python train.py --hidden_size=512 --qk_norm=false --attn_scale=0.125 --optimizer="cautious_adamw" --beta2=0.99 --warmup_steps=382 --doc_mask=false --dataset="wikipedia_en"
MLP neurons of a small language model. Each row is named by its layer, matrix (up: input weights) and neuron, and shows model dimensions 128-255. Each number is 128 + 24 x the weight over its row's rms, rounded and kept within 0 to 255. Numbers have three digits each.
Before each neuron's rows, "fires after" lists the tokens most often just before its 100 highest values on Wikipedia text that the model never trained on. A number after a token or word is its count.

fires after: " " 73, "." 9, " |" 8
L10.up1770:118081135105095125113133120086149116139119124112098099134121109115121098122125115136089131096136149123131116124114119149110172142082097157122117132153144114138142107134135124129096114113168133102088132117132152115136105114128177122144193105111143130134130088096118131108148105161100151133131157133119128096124108129146129142106141102099122157159157106136136129110183087137140118139120

fires after: " " 70, " |" 4
L10.up964:130137137155152096119115134124145122144145144141143144114136126111142125088129158125115098150155119104157157139102126135124102106143149128094121137149169145155089159164064137108134109103171140141146156139135159125112173109140135136150174120165150116148167127134159129126134097132170159127148171145146157116136138125100106164140139144103103160151136111105111094156112113115113115125161

fires after: " " 35, " on" 16, " –" 8, " |" 4
L10.up121:161099161136133136162171142098144085129129126153120087118125123143115143123127168129129127104138143130150161151135081094108157096157159099149087115111129114126115147143093140137136121117146112116157125117093089129104164135151110161160155132135120115156179139130164106130105132170190117122134111103096118137114114159131119135147126149118109149129092107133180128102105107158157131103110

fires after: " " 81
L11.up33:118100138133151133135138104099128114136185134153146158162131136124112084111106141164118093148122137117161176131112139119103127123125117119108154140134154148168123170165138120161132140143150125125156124131138116123139144139159113112127135138123105164210114162139139158096144126118131105122146161167136136131128098109120122107140119156123154123123114095116171098122141115142144102153196

fires after: " |" 46, ";" 6
L10.up1607:108138143128137164127119128105148138110094130132116143123079077092090134145108153131133091118099105089126100122130138134133140101126166057132112121154132127118087159138094123137124118136197188127140143151112116120122108103125128154152128139152111176110127149135130156150087126109148172099130170115156115123103124103134145107108134136118104166153157111135141136134103131160113125131135

fires after: " " 42, " a" 5, " had" 5
L11.up1126:126125090143135170107104094165150115154131149128101134145185128139100115122085154119091106133113107152131163161133107116126153143097152113133113110093160074152101135138133141162138173133113137141084150115146147157141125106146112126139154152167128129139095165116142163090168143130128117116110133137122136143157124131148141126126093159082122099104115083129129102108113116124126106095138

fires after: " " 33, " (" 10, " at" 8, " /" 7, " on" 5, " Netherlands" 4
L11.up1402:109137173141131149132116117116165144108138148089121110158155139132127108155148122120168121176118116079114159111094104123111150129143091125121214161144176108157104159147151128180163143127101158101139105142199158116107176105133146131166135131111108133093113158139123136103117142098146075121126143116141068136093148122112173176085155136123142102118132126098104139153148121150139093131140

fires after: " |" 31, "|" 16, " " 12, " Set" 8, "-" 7
L11.up172:115146136155108129142129129109096091112125201114132132126132155135142085131119112128093116111177129091112136140194145133109129140115147119159078130100128136112119154113104173149171140140124064111119131124107121159156155092122136104138156134127179095118101128163138143101170131102168116124130135117123129117141105161139149125154118104123128115114117085120208104125121134121067134119149

fires after: " " 29, " |" 12, " (" 11, ")" 7, "|" 5
L11.up817:139131163094149120162124127112159128119155082133072096110127153121137149104085140129098121150145108145111151126141115145112173099148148118102109143129081138172114089134086111141086122096156118126164142115078145117127103108127079109099187092121159096159140151165145124121106109132148125113099108158145119155121103164143104156129138154131105085104159135129089134126159115141122115149141

fires after: " |" 39, " " 37, ":" 5, "," 5
L10.up1046:131141123131164148149122105142181099122087137107070141157098109086096128101128158150152123153084141091142160104165098152136142122127153112127132134166100109133110132143086105109096135088130108083104069132126103139121139094177136186121132116141123112242156109119124112087097096146130151124115118149156104098115157137108109101120142125087121128105157129158096109135125096110092130102100

fires after: " " 44, " (" 6, ":" 6, "," 5, " May" 5
L10.up622:138104123159097147167138113123157103151120117080110130170137133150137093149149130137156112144153129139156157139156086147098125154115116122089105135147129123186156155134117116123135141135097141154138113149125139140087150149132142163137148144103168138165126129175133117129099127172170140154121109144110081130144127138142176090116121168134112144152157191093127164139155143137144117167095

fires after: " " 35, "," 20, "." 4, ":" 4, " the" 4
L10.up1023:183145106138104129128129132115164171124096140085135053183094140134095110115119102130132120128115126117137100136137119128126095135113092142100142133131131141142132129112128061121089076112118153110143142122159155138120156121144099085125145116061163138103098140122127086158150139132105123131066160111125132126098142133152162148101132127093151159094151117112163114158160188123104103101133

fires after: "\n" 64, "-" 6, ")\n" 4
L10.up1974:118151147129151121099113108106143095178134153121149169081109087130131116105131128167137120126140141084140140109117122087136146129171135126144129157147149170130108108130143124172110132091156132139102145100130099130121145149107116163109121131114138155127180097165153159123113101120131106173121125123112155123169148150135137114146108128122103105127093130133118147108106181134082105106134

fires after: " on" 25, " On" 7, ":" 7, "On" 7, " –" 6, " " 6
L11.up776:116158105152124124171148124146156125133117135084135148153135153137151109092181109154110136123129153127159101096156100140151113164164109125094170134163100087139129162122111138143128083114100142120152118163170123130136115099155089156131131123130109113136119105157072139093113122110143093130130129114129123165127127129125137136144162127136127163122133116118135127130108129143101131105153

fires after: " on" 32, "On" 13, "|" 11, " |" 11, " On" 9, ":" 6
L11.up1842:141128121129142131174159161138117103104125128139140124086123147141102174129086139151107121174103142165155161124130075135103121125141148148147179089131101116138113131094120142147093083095124135082142089144164134127150101156189071153130127109101121117140147152127096157117132179111146114085101125134130112157144109123094125164136127127101117124120122133133150121167131127111129197117150

fires after: ";" 46, " |" 38, ":" 6
L10.up740:163104134138099105116172149138176122149141131144071098109101162118091097171101125132102104158161105131124137137108125139117213125096142113166139121121200144067124113108156130146138132145120141111116106108135128145092121120095155151126162180104146088110102070143130146140082144133122155091167086085084147143134169123136114091114126150142130138133172142107146163113145168112092118146100

fires after: ";" 28, " |" 21, "|" 11
L11.up1130:095108115105139094112121121157181097134153114135175134148147161141123142130167100125162112128123051116192141153112117090123159108106129119096119146122131110098101110109139124132122149150137167078124130155127105145163129122106153124123158128106129114106078109111127102143114123095123120124136106087166112090126129107124161143113175107069136167123125138139116136155121178105113108132127